Weights of a small GPT-style language model, trained from scratch on English Wikipedia.
Size: 21 layers, width 192, 3 heads of 64, MLP 768 GELU, vocabulary 8192, 10.9M parameters.
Architecture: LayerNorm before each block, no position embeddings, biases, ALiBi.
Training: a variant of Adam for these matrices, 376M tokens.
MLP neurons of a small language model. Each row is named by its layer, matrix (up: input weights; down: output weights) and neuron, and shows model dimensions 80-175. Each number is 500 + 50 x the weight over its row's rms, rounded and kept within 0 to 999. Numbers have three digits each.
Before each neuron's rows, "fires before" lists the tokens most often just after its 100 highest values on Wikipedia text that the model never trained on; "fires on" lists the tokens most often at its 100 highest values on Wikipedia text that the model never trained on.

fires before: " |", "|", "\n", "00", " 0"
fires on: "\n", ")", ".", " |", ":"
L4.up644:423557489443453458423513506503493491538582531545481506497505500448500576526528500598458499569526549551446492474529539553500433501429412505490441518529421617484493460550434464528529572491500500494448476540474476527557521566458441467543573488662557541462438566610423474426496517550520509542
L4.down644:527536483458499498449462497537490530524560513423597486500505598532496557528478522497409426558524550516473486504512494539460434575510492459478532599567486558546450553523426422524510581596518532532552430500496499454481502522323562502576479500544692630448441494587417495526514488549482480516

fires before: "-", "″"
fires on: "-"
L11.up188:448602482628587438429519470570508553504526516525510553566566517529452533530467467498508513458445503456537365519539555488474433473445497559432545577473556469506477550529515518557405483531448533467518543551498567512427452474459552457534475489482547490469572483526458467557474509358516474476
L11.down188:458554516451490527550492471461482455492391532480454594407450528453448392520527464536520450436534551553472509498559527545483373531509394589610493420483550495502567469425388498494535526454480520453492546477550505561545499510543521551518436431512390543582523536499565529550496534509520490408

fires before: "=", "°", "\n"
fires on: "=", "11", "6", "$", "00", "10"
L3.up271:420381486478477420553424600516397591477472556455531468430494548437438441528495556533455499487478620533364567539479545526621459424524481570585554491495595525493498494501482500506415527441517514566532533512549495559441475573453458580524512478521510551433496554595497447484569494516545525570
L3.down271:517507571520521515413498443484531436529507528526469536587566404499489583543485459512502537488574503498426535500452503424493479483461460449486510532488487486642544573462401568471490512547527513493507343477527480438424525431546485496426512553478418474524513548413514544509482528460521384525

fires before: " States", " USA", " Kingdom", " |"
fires on: " United", " late", " Indian"
L5.up744:547586492500495477547527578467521582625551364407447525427507514436541506426555477500492439456451481495507520483530489479470475520563526461445603508469552524520559602476556511497466521445515536536472545546514467391561381492488501429482602540557496491432534526558414495431443531463588572498
L5.down744:465472600522353467446565440516533497506459525506502477484445443461470423595487537459500537539498520413600508445452483534465598486544490471512499453491467467482561605565401473463497433421477464497511540502478588473570544517490527622507524449417522503426441411543563535504574456581521504410

fires before: " the", " 0", " its", " her", " these", " 2"
fires on: " of", ";", " |"
L4.up412:543503536568485494502517533527473592494480451375496471452462455491534592555580549482390483478544558510572471517570508545412427529516493486437487526476464593531489535552472490553515436531523493475472379518411586508447517512493578479595506567515572508409502560566385527335518498526437579480
L4.down412:512489510497466390575499509536457500502609516589391525449460476476523443452472425600518608436461539545499582441505469485411462492431547487548481424447488486461538484599471439468497424516455426485410573570576522501535521489473421506536487525507503464514497473520476482564470467450611490477

fires before: "="
fires on: "=", " to", "'"
L13.up507:478528476494489446559560537425469493562451427525515567457525491523462548542568567387494472481484430533529555557514541525461464485513508489498534599507484537438477559439489489466543461496525469555478494526493394497532640471496608476505478455422520539508599586493506517429540398478486495526
L13.down507:480512518528572481589534470493409439537483504461408536495481525438403497548502583608477565446422490527448418477429538547445601450417501542534556551467459506542399501430505495543547485479529477523467438572508506511518442507655534463516528410511540518588544484471614510454482511559459462497

fires before: "="
fires on: "=", " |"
L11.up488:453438501476519422596526528409554524477505444517535541451560475536375517511487476501506514552478509509550516488563539542651457530560454508548502560452540483530565594436413510476517516513483515468507546553510453527546541469489453543529513465509546532469509555521469478449396455470549384595
L11.down488:512475399539504465554439454535580527573501476459510508512477447518451479496417462480465470466448547455497638474629488561532446505611479440504510478497505464466509483464498505420513513536523484558467505579428397524502505418702542497351548508505486496508578501431552573523431482577435529554

fires before: "=", ".", ",", "\n", "\n ", " and"
fires on: ")", "=", "\"", " =", ","
L8.up630:459609598464548465574503542483466531545540472531592503417563433598448587599579446454480578430422548503552518502460586476545547562531478501479466606537460508493468517393516492540576526504509554542423432501495418469486491504517503489506560446547501552467635569507440442481456454518490469570
L8.down630:453489517504538457499475504522500593559532474503486542498471467550412483471482475546493499483487441522478480536371506584489468487555509521483462527488473499473460537481500449560508525516478522534487470550471451462523502477958535457491539474536538542512550552466473439479459476544545467492

fires before: "-"
fires on: "-"
L13.up675:507476572531550468454541554487524509457525529434451499551433409575377493490518494524505522516512491504474379540518473512540565460544398533492573484460409533501520487576532499464477577518514426493553419480526500518495519387429550508584505548503519559460485564586548510495467433412489499634
L13.down675:499481525445509508452519479520463472566473440543497503474431494551492575548507513424475500517626514531528438555586430504489475429504461553488487553536533455462519586537573495479552536444525481400490446442490489590587486512411536469603412410466393556531487546459587463473430462589502448459

fires before: " |", " 0"
fires on: " –", " other", "\n\n"
L5.up470:522537514554524348463518513437587559503610477483588491496521511472454519578463500494577426577468464501436516533621447498486495540426522510571475553481480495528574447476478510493642481510473404475524442552496469424600451470513510455571542513586532536454516547481398455485440487510517497500
L5.down470:505580534499477571539552409558502559501525504516541449564456477587497542474571394453572530483525564471469498469395443440469470462506524449482622496507558454442482417524553529478517515493471478445522543504495538544536484459410502436532476551493509470602499538504471520464519543489571485538

fires before: " |", " 0", "|", " Conservative"
fires on: " 0", " |", ";", "\n"
L3.up284:455451437434503410484478537545535546507577389442512459447485516488500567472551467523436534430469383456483483431529497635479493468484498489506425554537474540476522429520460510564500580447487511540568532567537461486500458449478575491568472548528572535484526467595402427380469524482434513417
L3.down284:406513490547421587527519513520542410439499536537452541444421466515533500480475518424536477563430507489496540481509539526438513556443478474475535516567515493443444499547571413575499449464494633444390508483476473558489581616423417517495488490468555505550492567477550508535527448529574489545

fires before: "|", "-", "\""
fires on: "\n"
L3.up493:465411491466468498409558459489563529511592457531401435432470415438528459488475508502557503388509444486444441557561583529521521434465432516454470490541439570524485557497474475525515474452488560494511490550527530419509554403480437455609507532528532454495512538536396412472583505492487579501
L3.down493:566531541508535504481474531559586506372485545516477476446480589461464440493457520478476558519574476401482409482598393565519540445537483491566467469496409541472536512406533522547528475522496582459611486480550550511471542539362458455458402445421486521486560428557496503548488515620479458509

fires before: "-", "|", "ter"
fires on: "-", "ches"
L15.up592:443547455535550519501446474504499540445510566462579554478500571467492440527542590493474520547439442456641474493499535552486496493538494564515485448516506509434454447524640483514547554549437535500590507490529532557521552384431454512512537486555533477488515538624557486480499506468433430506
L15.down592:482480530513441516415514569471552491472509459606537531549547564555544545513466539548522419487531498542510442530681509498488543447513407571539481526526446469498488533442433541571443565551414514449552442523460440405483432486452466509504482557469502505468488454482536495484487521536439527542

fires before: "-"
fires on: "-"
L15.up187:526543513523488412454564482526475533503528572537477559457524524487459434565453566438580520529484497523430488549539520522514457545415440498492512492543390483458554467539476517547590514504463532487547467506389470487586577455475572523522508474586536437503565484589487376575476509432484481500
L15.down187:600437547567427517506504535476445516414461462523403428574509514483506537478483556495464542490487490432463513506538496564490504578528489518481467523467557468552576434479454595469577515527521521531530534435455425479476535503593541574503503444590589473542549471470592532553512436446434570529

fires before: " |", ".", " the", " July"
fires on: " 1", " 5", " 6", " to"
L13.up416:493520474516475466477493596508450513569486457447552498387462579489527488478508558576435517483418458559555556446546496519500402485429467483439551487517490467469412441502556531504521488543497453521453498632396426626533527373486524443452532531538503521496477581623532456515511506485659489481
L13.down416:434387540475539471503508415468499478448507511507498552562438447486502497411474496386532601503491522545531431436417484519441524533498468492527438540509529461487452595481483500585442463556552558449442495424560450501404446509297557505490416459450531579501562473490497547436468506471419528555

fires before: "|"
fires on: "\n"
L6.up325:423467462577486534441541522512531586520561468506518469421433509399431521482552453468576536571533450472445415498650531551511538559497413523523462482494412467480417505523454451524476569519603532489550391531533549457458493436483495464534533425517501417423555477501481452553535544557416435475
L6.down325:295456516560491483536504499527558566530497463533505540443492509460458480498523432510532557488547488450497478459678507534493515395465458548504389467548419502460480491494436504463488474472472503492487423509556519432482538491766516490490475525461506427513479491415531470543504616510430473493

fires before: "="
fires on: "="
L11.up543:445570537430610427502401566335548565635480534440506477458443423513393561463479507568521460408426486472553513548481537582487533609481484465482538547484491487538452463418452481480523482532456478603467477559505517462516536476526582521456572492517503539468546458482497444537454462459472477612
L11.down543:484511499468515462510507507451530512604472477540501543434497503540439562516511531469508500482445483460486478502407523599482530512550479490538515523485510489545501528461479510495523485499518494509483483571472510523525507488999530498512506498477506549507525533460536462484472454499487463509

fires before: "-", "|"
fires on: "-"
L15.up329:514485506464531467498507453417506558484568513528526524494571457478480490504562537476337489501526496498446432466496569491482469463565429505545549518484431529445468508479542444493492504532362420592453448563451490549586457378430454569511508509540587474459546632587517374548444478511595438536
L15.down329:551500566568536589487543367546498490510617549518503470545509492479489502563499567554387620524528502479339537453621515487446503439522424541496415491517518580511463489513470499596536535576436462478530542420434494409575479509496508569561550461456505452532424511454474366528486482479484483541

fires before: "-", "["
fires on: "-", "der", "din", "{"
L13.up537:453547553514546514507521584473456500429555487442402459539507509566399444468522498487501431561545433588518404467511492516539509558508485541536577608545485492435481541467490449484493475537430549562433424538482487476424489516447529470531524562592514555428536565504481381467390545565533460566
L13.down537:434560512484507575472493494530449445535533550578553522506430548540522500571422510482581439523504506576486519533502552489477471449454474382505486512540541482458495477522447442512382537438440421508498492506474481554407516545566455588401441488411509476513550463516457461478460525456528552426

fires before: "|", "  ", " (", " |", "\n\n"
fires on: "-", " |", "=", " ("
L11.up20:491453507510546465572511558489466540454532517488661497475493466572454450592532574500544532485477568483517565490498555489589496458507521509484483537469468529497522577484423488436618451435540486531533438500653458522505544531450491495571528517512561515396598522626394569498548362534430570501
L11.down20:481529530502529494533445520451569389551444575625448530551411504490419441431466545497578508572490464500588515513553433516434506487535411523601435497519514458494563487512489459524482461464475526489514475441430466471470502453465551482430512603482453551516474606460520429492557556604482499559

fires before: "-"
fires on: "-", "|"
L13.up369:495537539538449487465521609480393533523643465419581544392594549510506494511497469485472492443458514478524415458511585497536564479449418516493520572429485480660483560503492462559523450559476444475536511497480526488557459460467507486458491444531545587516537541499482478462362513478520464455
L13.down369:510479445550554471477492486489501420535422532463460487420584543543507453475472465524453436473456590507630396575569531537463511460471401531408509492511495557450448523495533467471598533467528499508434448430525548464440520523540472542460566431534571558497566515451434413582572561462380402416

fires before: "\n\n", " a", " that"
fires on: " =", " is", " |", " wrote"
L6.up241:515492498498606511504448560478436535546552502579505500481510432441578419516435531584537459448457484533467475550555559511569486546438421480498565503459481483508500520458484441536449507433514435515525398501584527470390471527442482471542642538533476449537453511537391440516566471580509438534
L6.down241:517516502389531532510498489496585505514474514504516449502545500520576502511446445470433429492407478526496521448549445545504492553529437492471488523569544611438513442518468487527452549449545427496464425524572502512477525468340514575594530503537520452499512462436468590497494489488505571521

fires before: "\n\n", "="
fires on: " =", "="
L4.up559:534452543536575431444429560447410561551511519560393441444543497446427499603487549533516488449515431505496547481530579478584598532504491411555565489570540513538493480436508454466502434571530537552501567479510510497490451493457436460573653380526469466453452464517469515519486479560588504564
L4.down559:435466571534429488504567481564530461478389508585489548478520476524530509436441479519507473509436453444483541470609526519594515574433345495534523532497557543484501524527497443535434549489534520499400460534588506474468405489400443597457585468567527512479409518400505457405459577454512518508

fires before: " the", " its", " her"
fires on: " of"
L13.up644:540557503542476374446507527503501616530521466372345569608465459532490546535571442464516472511412450528535469488587562497553440529456433425546470563438422439522451529527456568595478497525514498467462507576509479445459438483468492497569476501431586470591496545585438505420515549489447494468
L13.down644:569426537542512389554418468509532517512494396482573484487536469476495487588547569409495387520461527499434555565560515450479544511502489433504468481518468525518408476550506488416588487607482474475431458487512482520599538493390526446441494537475567523468500549535460452480540420469591451624

fires before: "-", "C"
fires on: "-", " PD", " Points"
L9.up433:541538496540415481352489574470416564480520496487469500382549488516477444540565522519378525498511506567604442469528466564446461560521472491518627490453487574574427549576542458557598455486359542595391488544466443539566431502473603495482469481537577577498518521580473422474438434528639532517
L9.down433:562448489478495511439450548522494490476513564485526505571438513508512458443545488540506470519491529343535449478466541498422571415492436557352491577516440452455538517567533592600547519601507511411489432529456558462575447516622520470421444520487496572523559445551519527527473526461509475476

fires before: "-", "|", "R", "up"
fires on: "-", "–"
L2.up432:459456449464476522504551621498412597475490576468462443468415496448433422547458465539608537493531557535487452512584476562505436484463493529444464551526455611493413535499393468492511520514549472478558460524453495442525515535485456437553579544589591467382426490536431425364560493562532617446
L2.down432:570461639478494527515458434519522516466527486536371589548525481587497484396528519473468474422576398466437496544471433451472474489498477564489526440547473471479479526434485469490444504496542621625545442550537530555536530546406540539473478494406387454478549540608505488483462492502531603584

fires before: "|"
fires on: "\n"
L5.up648:422461479494500468551476468457556427504519514539547487405436483479445596438592440461478562580472552517477520517568539557493458558464524515463478530596417575458541539512339390547475499471538447488432437585490504470538411449476452580522506454497469505402524488452460489515506529539445475489
L5.down648:315454498544475469554458518494537459524508491480455556436488516467480516507533468533487528453589521430534547536694533512507490433455546543443422457552468515517515479484406482451531449457466512472478462510505481403518525470763509501490538542485497458491436471430514492483460565491416418555

fires before: "|", "-"
fires on: "\n"
L3.up327:472555487512510488434509560464498572572522554428522477377528429428538528540501464525483514571565469526534482533555580556510545574466407511540476550627438509515436542503423437493454526428524453506538506480506547423499455483475438466514527439507487448516552490537431457445470516590484537453
L3.down327:389543545560500474495497532536509493502482507502498563481551500483407566517489542470422549523484505526478584477603499521393500597511556510517444535461453574435495574392562476478470456479506483527512452527527551553441465480642488482506570547470435430492506508502508473506406489436515340491

fires before: "-", " Nominated"
fires on: "-", " |"
L17.up173:407500504506589490494554560496547559491540483449439679439521531417443555543492479510516471475584542486449473542560478530539499558502438485516592528608427551502545566523486515544521485485476397585557407580425513552448445510469562502493502484446531532454495377550466434544461475458466400374
L17.down173:523509487537392499481403529527498548517609542451542448488504428460451520505428521494480458568460582484486437506518576591445522413441521473532524581453493565522478486481507485479514486469620535480539452522414540537474489580580506561454494371445430508608502481462558399483497451534437598463

fires before: "-"
fires on: "-", ":"
L17.up582:626490549458574504533442509493467465520563637470479522504447514501502473461472567499402514413522538481402444386512517461467483533551446475457494532488527488520445562542437443472509528538458567488488386537495516510508397422443569425507501530541614566389437507548464409417400507585552459526
L17.down582:541437477446533560454496504472503590507569506525511505568445472481508428504510543453578520487566613458518498503633570452541514523465499573536518565505527526463616518605435507517421460491462428450450522560420489538470438387433515429449436498411566510560576486443561492459556591504603507535

fires before: " States", "g", " Kingdom"
fires on: " United", " South", " san", " San", " Netherlands"
L6.up360:463493465491478506481540559484508469526457351510421497430525455497502539504431424488486530545476500437593480501498524539488454533528531495459560517495585485549476502488447449572596462443533529479424547505505478439625498537461532478470577507531536519535481499600444557439431451528490517556
L6.down360:561479502597416533420468532483502580598438527500452441414476506430542509513415498581551575494472424426532556585508456469534530508533489539527509506501536498406601551505518425452505451415382578508490519474535446405496470468588520629463426547450427405442439534450494482416474484568469522389

fires before: "=", "|"
fires on: "\n\n", "\n"
L8.up547:423455468551514518535597470475551500502516446492461499462520491434437519532534466567452547589503447481451571552615467557415525496471474509485475567507414488465404517453474475544521547567592526541492472524471453468538454474477447482445523362515463473511564535453394408551495543589475456474
L8.down547:400411487540529486555462531540573524499469515499485510460502463496470517521501448488453599505489469455499558481635556517484534466494532539542431492508434491419492480497467594457477435462493487489447484525487521457422460494836469527498507446464404425451495571431493508505506566545461421540

fires before: " |"
fires on: " —", " major", "%"
L8.up383:516589498531465445438525625502614542500542527461556469571551378547394566502470388561518461555461540542556464465519520508486476530418585523449491510493518558463492447537553462540602530512466483531452556540527519512558475519439564478516535580568471511440478526510471524510415523535445508481
L8.down383:512524559511477511519521510592544453398527557524587558569512447525481518469459425539418543543467466486520475500469521527467492509388544442493493489394542500484535442455489455453509464429518512463554483479479434467496437522495505488511468511485536432475397467425484486465557591517539517599

fires before: "=", "\n\n"
fires on: " ="
L6.up655:556555574554588390517463563431516505505541450563497482432519517474433583525485566520427517515477415571454528493501573430522596595606415473511497596478524555491474392474424401535491456547522504471471449526542539583559448534481469503540534445472522507490480496492584533425490449559537487602
L6.down655:431527570547512429522529466531516453426469451467538488502492497431456480491443495614493521508469506542492603475485523489554545544419359498446476515408554557380492486525501480539514510617530500467452483513576584498468518541447538548440534417512551542432500498427373473485495428533492527544

fires before: "|", " |"
fires on: "  ", " —", " –"
L15.up336:396552468486520521513513606480517516446605486415524516464561453585512577497486455507460493517537519447518456474557529592579475539491473466424478536444576536466444446499566488524557493474482503637520607481495493526434515481452540595476495474539530528478533604542472531500523493539500372535
L15.down336:557454482369400466579487518526474500460514429458597504482449526427575580562461403452412470488474604442532490517527479437523436485499457551470510600521444574381524428447574610477549546478534530482519573490428434500496461473615436483535500446516517502563463497504548432513475439465470473569

fires before: ")", " (", "p", "^", "l", "z"
fires on: " mi", " h", " ft", " in", " km", "/"
L3.up77:495490530486440492507402497524432472460523555487563482522489420586469499477538509567512461436517514514473532495496539441599397531495463497428427487483528528531505485476450406513486514533469511500461420600403505584494490522440546445572539430487531509531413592539465523487507507508508475509
L3.down77:494505496406593509549606449551426473488491507555638491571416461457541553531528507536432532413587534547506584400494527539516542548480481508444450402506497532417467488497535475534548551497544486592432404480404543513483505513447497415570458498460528577454541514488522470477509554439558495523

fires before: " |", "-", "|", "L"
fires on: "-", " –", "\n\n", " of", " C"
L5.up708:560567587472467542441462483440524551505585500449538531490536449494501530455582479487483544510478404477532494481500545497536472475501475504462454506486470537519484400523485470534523540369494477387513526623539475586548497526469515372578568520533563586449417596519477531403438392513478599537
L5.down708:472509400527486447491494441546485460618485562494457489466482548486471559451472525490494478383563641509532507478544432572455489597518538524502518580479487501472537548464524507492468487557561518537475482364530476457522463514451585526483476507522454412582598485502458491534592536483526440486

fires before: "|", "-"
fires on: "-", " military"
L8.up240:514500501531504536444534534467498563467481464522558526483468395457488571519521487483479561603467467507561475547560547515514529515528489503494497512494485584522387554513460517491485442454525501491514489491574562427592549417431477472515453481551612513500560577645469461537494440501439469582
L8.down240:521506535404446536577583416447541377496472526484506526434491537393483509488548568458299569528550580483539577440409475480547464484490461544503572482498479564557482534513477532523445517574593474372507558460523508481499417514462534598483503526497488467538565489442506571531440524461547403535

fires before: "=", "\n", "\n\n"
fires on: "=", " at", "/", " Di"
L3.up279:479385606487494545534492486512421529421541546479567541518471501589474389430495554520512475451446539498484570494474507489533415518489534529542485490463546484484499438430507522489567444409498566560383452611527454561553534535455564494607545420510479453533526575507553468527492386478527481598
L3.down279:523524492496543485514503467472525502490450465458493562518474524554564529476472480440530470495552526518535594474484505580452568431443564532436478405520536487594564539509419516533521518560490497543532476546520463441447527502636478469321611488537516516501489525418429532566495643480481503442

fires before: " |", "-", ".", ")"
fires on: "-", "s", " Ref", " Year", " Time", " Dis"
L9.up420:610593499529488527486477428449559547476578502488514513546482380493472487517511408423462464490430478499493384471494592514485442584559511513507592533402582474599408432537490529558496585405474603536506496529493513421627525440458545458501473458572541480501471608580526497545449483444543496570
L9.down420:559497509572545459514479606516487412375537490528537482520489499485448570582434523545546503471542537473494440472545478484457516499492516455463524532518412434534429482507408613526502578464543445515536534502430472613518544519484443565600485425573444530428428568548521416513568513475589371528

fires before: " |", ".", " by"
fires on: ".", " 1", "S", " No", " 4", " |"
L11.up36:468520494495495445485444547487525605569457452460466563503483439495504496409467487625519464436435367501475548558521493630523519568537488533500529426497496529535413433520475384549501488517474441453426565552437521567496415442464525521552468444551499557469566618504462456567345504439543527479
L11.down36:436498481496547418530521453593383565504519530515562623533458507478493517473492531538468467491535512507434520557473457613442464513464541560484470549435502428568535434457559484581485502562515473469476571472560406422455426558442479438576480570476551486576481441596490455566413508429447458477

fires before: "=", "|"
fires on: "\n\n"
L8.up436:436624492508542493508527528405494491530510488502515572445529456570432622509562539496439550509446509520518540552527533598517467509542508480459441546453505401524393515480571486537489499645511473512452490469500426468528537528489423558470505510521532539520564562503463521443451519516511454452
L8.down436:434446493482471462555480460562423453539533492474422558446533499538494457507443484500484483529491581487507495504566511526502478589513554478522502452495567500445505450492522532446459456511477513472500463513403496482475474506938488434495481542536468517550523457444519473494543529510508459508

fires before: "-"
fires on: "-"
L13.up361:497535476525518434448475509431550548547473556376480476510364566524481494556560466535504612529467466532487460490505499534608569452552468541428444459469502615615464521471488502547551589596580410488504532446517488533496562538464482519453495576514509446488481589568515501342491490475486531525
L13.down361:431514554585489505517584512403501460516512413569484511473549540471557457569533498409545538483496449474439537481510521545426498463519514458510480540568465492510574437490468478551482574525529360467551456595463469527595423426547459512460446514547543603581494460489454518555374521515441508503

fires before: " |", ".", " m", "–"
fires on: ":", " 6", " 4", " 800", " 100", " 5"
L4.up363:473586486528572474473555560384499547525670467472563450433480472505514552590485492484529522443352487527565477556493507531496480536475472533489545487527435466512439494532534486480568484418533451517467580610484458507538528526462446396522524462545520596477549519558456520483450479581546592468
L4.down363:507484506551536503488513419585481455499410498495550490549569490483409492481416508530436470505577469415495515458477584544476596449469474386436560487543585500468525541549494370539478542519450501486507404415553538447463468475339574482503494539462416492510475520516488528561582524564500432458

fires before: "|", "-", "="
fires on: "\n", "-", "\n\n", " |"
L5.up295:490555443539488483464613505545556570527478505460525498524505525506463568511494452452552486542476547534502441515558503535496542499455416525436537573560479553539405452557526482603477495513488444533470487593470506521497598523474476440506432407583531447415560552551455492468473502467460564495
L5.down295:475537512534483589543523527512404518496457470547459552545506592512434549519506481495468367462458557541392544532563484567443508548494445496458559476435495635472533471512545457597540518535575483601484418441528418423538508499348506499420576463495543507498378574521534397498487497531506520517

fires before: "  ", "\n", "\n\n", "=", " 1"
fires on: "|", "=", " |"
L3.up696:522453588597545404497570488401454481462537558506505487495534487548454437526512513496527468506508550539491569505573571628520533429481476514459432567539467530459499432502405495511500499532470540549482403557582432545565537464485479568495490459647543567463516509562601472432576412496473508580
L3.down696:487531565477507526457466528409468389512551509449522484526517492559654424472528397522561538503497464585467527569489429493446499497448447484552451426609519554527499526474509504475574508494509480427443516488545509481371538517377458419509535476456519445445526553528521461507547476483521535550

fires before: " the", " its", " these"
fires on: " of", " ("
L13.up138:490604515459494466459470530485521526511531480393551541468422456594492412539628454484469472460469519521499449554545553513479471511405494452397549514536539439552488598531459438604501466589477532463513442587477518424416472431464543438548498531423552548556467578476461489468545513504483553491
L13.down138:524479564511394407429478487502476505454557471468474498518488551471514532536503538463489505479496502403505589559495491552517439498496508496429433499388464539501542585562379435484488528568540545434509649425465442490523541499394563520499518489557507518445415492497492409445518359468624459513

fires before: "0", "1", "2", "3", "4"
fires on: "–", " (", "-", "é"
L17.up617:447484515457549525455491551491530508494481526425613436514532597525422553425585535538491486460471559510545432588516547559605452565574459490484494484500533493578529549436474450587442491525497500518599479586555536508540443474449471351501489460601497473543500452543558475487613488536512559545
L17.down617:481587409581468513518473549503542497473482516453518464504460516520442498463569472532482601465481496484462425524332518586540502516565379443615467506513501512515460524617544456502407541506477462506504373541493536606404533550353507414496580548467496515509535431483501506424542487509575482515